From a checkpoint of a small transformer trained on Wikipedia.
Size: width 448, MLP 1792 squared ReLU, 41.6M parameters.
Architecture: LayerNorm before each block, untied embeddings.
Training: 470M tokens, 9906 steps.
MLP neurons of a small language model. Each row is named by its layer, matrix (down: output weights) and neuron, and shows model dimensions 149-276. Each number is 128 + 32 x the weight over its row's rms, rounded and kept within 0 to 255.
A block is one neuron, or neurons of one layer that tend to fire together. Before each block is what it responds to, as a language model described it from the Wikipedia text at the highest values.

Description: Clause-start subject words
L7.down256 [ 64  86 112  81 105 133 135 150  97 144 162 135 158 111 114  52 182 114  93 160 152  45 135 123 181 149 152 223 100 128 177 169 120 124 152  51 136  42 119  93 159 126 171 134 139 134 118 138 130  71 124  85 178 167 117 127  97  91   0 123 147 138 112  87 123  60  85 105  99 106 105 143 104 117  85 101 136 121 200 126 111 112 152 185  85 172 142 151 104 147 162  97 122 140  93 167 109 112 143 169 166 147  95 176 118 145 104 152 134 147 126 153 123  88 120 143 143 123 129  78  90 144  80 133 118 126 134 134]
L7.down831 [121 165 151 122 108 101 128 127 124 116 127 107 170  88 108 138 128 164 129 107 146 103 132 131 108 158 162 152 169 190 153  93 156  95 147 129 113 139 124 144 102  99  68  91 106 151 151 138 186 130 147  72 108 174 130 106 137 164   0 136 133 158 124 112 144 136 133 113 140 124  80 105 120 149 154 176 154 158 127 140 114  97 149 101 112 129 103 132 128 104 133 122 125 120 114 108 108 174 137 130 149 111 139 132 183 160 129 119 165  86 105 127 181 117 126  79 101 154 179 167 159 108 108 166  99 168 149 131]
L7.down881 [172  80 150 101 108 160 168 151  59 179 150 139 141 136  95 158 114 109 177 142 164 127 132 124  84 100 165 118 172 150 113  91 190 126 127 146 151 146  96 144 122 130 143 134  91 125 157 118  99 166 158  69 105  96 139 137 154 114  39 131  94 154 159 144 131  91 142  76  96 133 116 109 170 133 146 137 134 108 146  99 131 153 133 124 169 143 145 219 137 116 151  92 161 102 126 130 148 146 100 113 192  98 121 108 255 150 151 140 133 105 140 172 118 133  93  98 153 155 173 167 158 119 109 120 120 218 127 108]
L7.down1221 [124 153 131 145  74 168 104 125 111 109 145 142 113 105  80  67  69 126 158 121 152 170 138 100 114 143  93  78 203 208 110 129 142 113 151 121  77 117 122  84 141 144 134 138 125 135 114 157 101 171 140 133 129 132 114 136 139 139   0 120 123 139 105 165 100 151 178 154 169 131 142 130 123 154 197 125 151 102 188 190 132 144 164 134 129 131 150 121 118  96  92 116 153  84 148 130  88 115 131  88 130 110 104 150 128  94 121 125 189 115 143  64 139 155 170 123 146 139 114 133 132 157 101 136  64 147 129 157]

Description: Subject pronouns, word-start pieces
L3.down1508 [117 142  92 156 192 138 157 117 153 150 143 144 161 149  65 186 142 146 160 131 180 141 104 171 118 134 170 144 135  85 126 128 135 150  87 150 105 135 189 122  90 155  72 136 123 119  96 167 114 106 151 114 165  70  90 102 157 133 138 176 135 129  97 123 113 170  88  94 173 119 168  39 161 190  69 137 149 161 160 102 109 159 105 134 123 145  91 182 129 121 150 105 123 120 162 134 159 160  48  66 212  77 157 120 112 159 172  79 142 155 140 131  97 137 137 163 120 164 129 111 100 102 117  59 111 147  89 170]

Description: Space before numbers
L3.down226 [117  71 176 132 154 140 149 115 161 181  97 137 132 154 144 110 172 151 206 142 119 143 110 123 134 111 142 136 131  90 109 106 215 134 132 185 149  84 133 107  90 164 130 120  98 150 123 173 163  32  67 124  96 121 170 143 132 120 111 168 198 135 129 109 123 120 108 180  97 131 111  90 112 164 154 129  87 133 123 124 186 138 120 142  95 125 150 171 132 173  61  68 134 147 141 111 124  64 144  72 189 106 144  48  91 157 114 148 138  84 119 123 159 141 139 109  82  92 144 150  99 107 148 177 138 175 133  94]

Description: Quantity and status modifiers
L4.down904 [178 207 121 128  89 141 126 118 159 166 154 117 132 159  75  73 140 106 176  74 204 155  94 114 139 127 122 128 114 174 163  96 114 235 120  76 169  62  95 149 158 150 106 134 127 101 121 133 168  75 135 107 138  87 103  77 161 134 115 106 163 185 155 151  99 163 179 137 110  94 128  56  97 112 161  88 190 120 165 146 112 139 141 136 142 124 143 116 140  84 185 134  98 136 130 138 117  87  93 126  95 148  93 139 135 142 105 136 164 151 154 147 156 133 126 110 158 140 163  81  95 117 170 129 140 161  93 119]
L4.down1315 [161 142 134 132 148 155 172 163 159 151  84 160 148 173 110 149 152 134 172 201 130  70  98 158 123 133 102 144 104 135 130  44 164 116 128  51 156 109 143 110 184 188 120  58 121 178 102 129 135  67 132 111  66 181 150 161  65 115 123 123 112 104 126 142 150 142 156 205  69 132 107  87 136 164 112  84 166 129 124 165  46 113 180  85 148 164 164  37 109 130  96  98 144 142 111  82  93 104  93 126 105  57 112  63  94 139 130 131 152 119 114 123 113 143 133 124 156 106 103 147  99 156 130 134 121 156 114  98]
L4.down1671 [129 133 129 133 164 110  53 129 174 137 158 120 112 143 138 139 145 163  82 102 142 155 129 106 193 157 138 127 150 126 117 104 149 203 144 191 161 145  17 164  74 103 135  42 157 168  90 162 105 133 112 137 112 154 108 118  92  90  81 145 167 108 212 128 124 168 140 130 151 134 119 138  96 146 111 149 117 141 128 145 132 155 103 109 102 130  98 183 164 120 179 116  80 135 143  60  41 132 186  90  52 122 103  58 156 101 139 144 112  66 125  94  65 126 118 106 138 126 147 125 115 120  98 109 131  93 165 156]
L4.down1725 [ 93 157 132 156 162 128 109 134 142 108 128 146 144 132 121 141  99 137 168 141 193  84 136 102 124 132 105 122  67 126 112  85 136  99  92 157 146 109 119  84 151 148 147 120 166 106 138 162 157 144 106 126 150 172 111  83 200 116 156  56 171 152 169 125 123 184 126 100 167 105 124  87 115 147 206 112 119 147 170 125 175 101 166 131 112 139 114 205  77 136  92  83 138 157 108 191 102  78 142 147 109 152 161  97 153 129 165 136 241 129  52 104 137 118  81  70 152 109 114  98 142 150 115 165 124 175 144 132]

Description: Counts after action verbs
L7.down221 [101 126  77 157 107 131 101 179  97 126 138 106 134 149 105 119  93  88  69 120 160 100 100 120 121 163 145 156 117 112 141 134 128 126 111 136 130 148 149 109 185 144 161 128  94  52 165 130 118 173 108 173 142 160 115 101 109 147  36 146 144 131 157 141 147 173 140 133 121  77 147 103 109 101  56 178 176 135  92 101  80 174  87  90 201 115  93 111 117 101 111 181 156 148 114 140 157 186 115  89 153 160 121 158 117 138 146 149 120 105 137 144 166 149 129 162 120 118 128 195  96 162 122 120 216 111  85 113]
L7.down544 [161 137 129 122  89 154 178 113 104 218 110 137 133  80 141 104 137 111 141 103 106  87  76 114 149 113  98 166 155 122 144  83 127 146 133  94 119 140 116 102 186 123  86 149 146 190  49 141 112 162 110 185 141 131 110  82 168 100  87 159 113 147 188 136 141 135  71 114 108  97 106 118  98 132 145 113 120 129 125  96  50 167 154  76 144 134 105 117 110  58 138 137 131  85 106  90 125 130 163 133  59 161 103 165 145  92 134 146 156 167 155 118 167 104 158 129 167 123 101 114  71 146 123  99 108 107 170 118]
L7.down1287 [152 123 138 171 138 100  86  67 176 180  86 105 130 146 153 101  99 147 117 141 127  95 138 114  84 129 144 160 115 164 115 128 148 187 100 113 112 119 146 144 136 134 111 194 125 116 161  94 126 110 110 163 158 132 121 139  75 119  47 152 146 139 143 115  47 101  94 143 156 158 106 105 135 145 120 108 114 107 133  75  76  95 113  96 125 169 148 134 187 128  99 104 114 137 109  99  86 150 116  84 150 166  93 142  60 122 128 122 173 119 130  94 149 120 114  74 113 125 185 104 105 151 135  92 136 128 104 186]
L7.down1425 [130  63  94 141 101 126 150 110 114 159 148 104  70 137  85  85 140 167  74 154 137 103 174 110 101 155 173 176 121 152  58  99 104  62  84 114 135 162  92 126 131 115 138 121 160 127 117 141 184 112 116 137 121 152 159 128 159 155 140 116 151 113  98 146 134  50 151  89  65 108 136 201 163 159 146 123 133 134 149 176 145 143 143 105 121 110 114 120 120  95 143 152 142  89 149  91  91 153 100 164 156 109 125 145 100  81 102 172  76 170 116 140 113 154 148  97 121 140 193 167 133 121 168 127 133 127 178  98]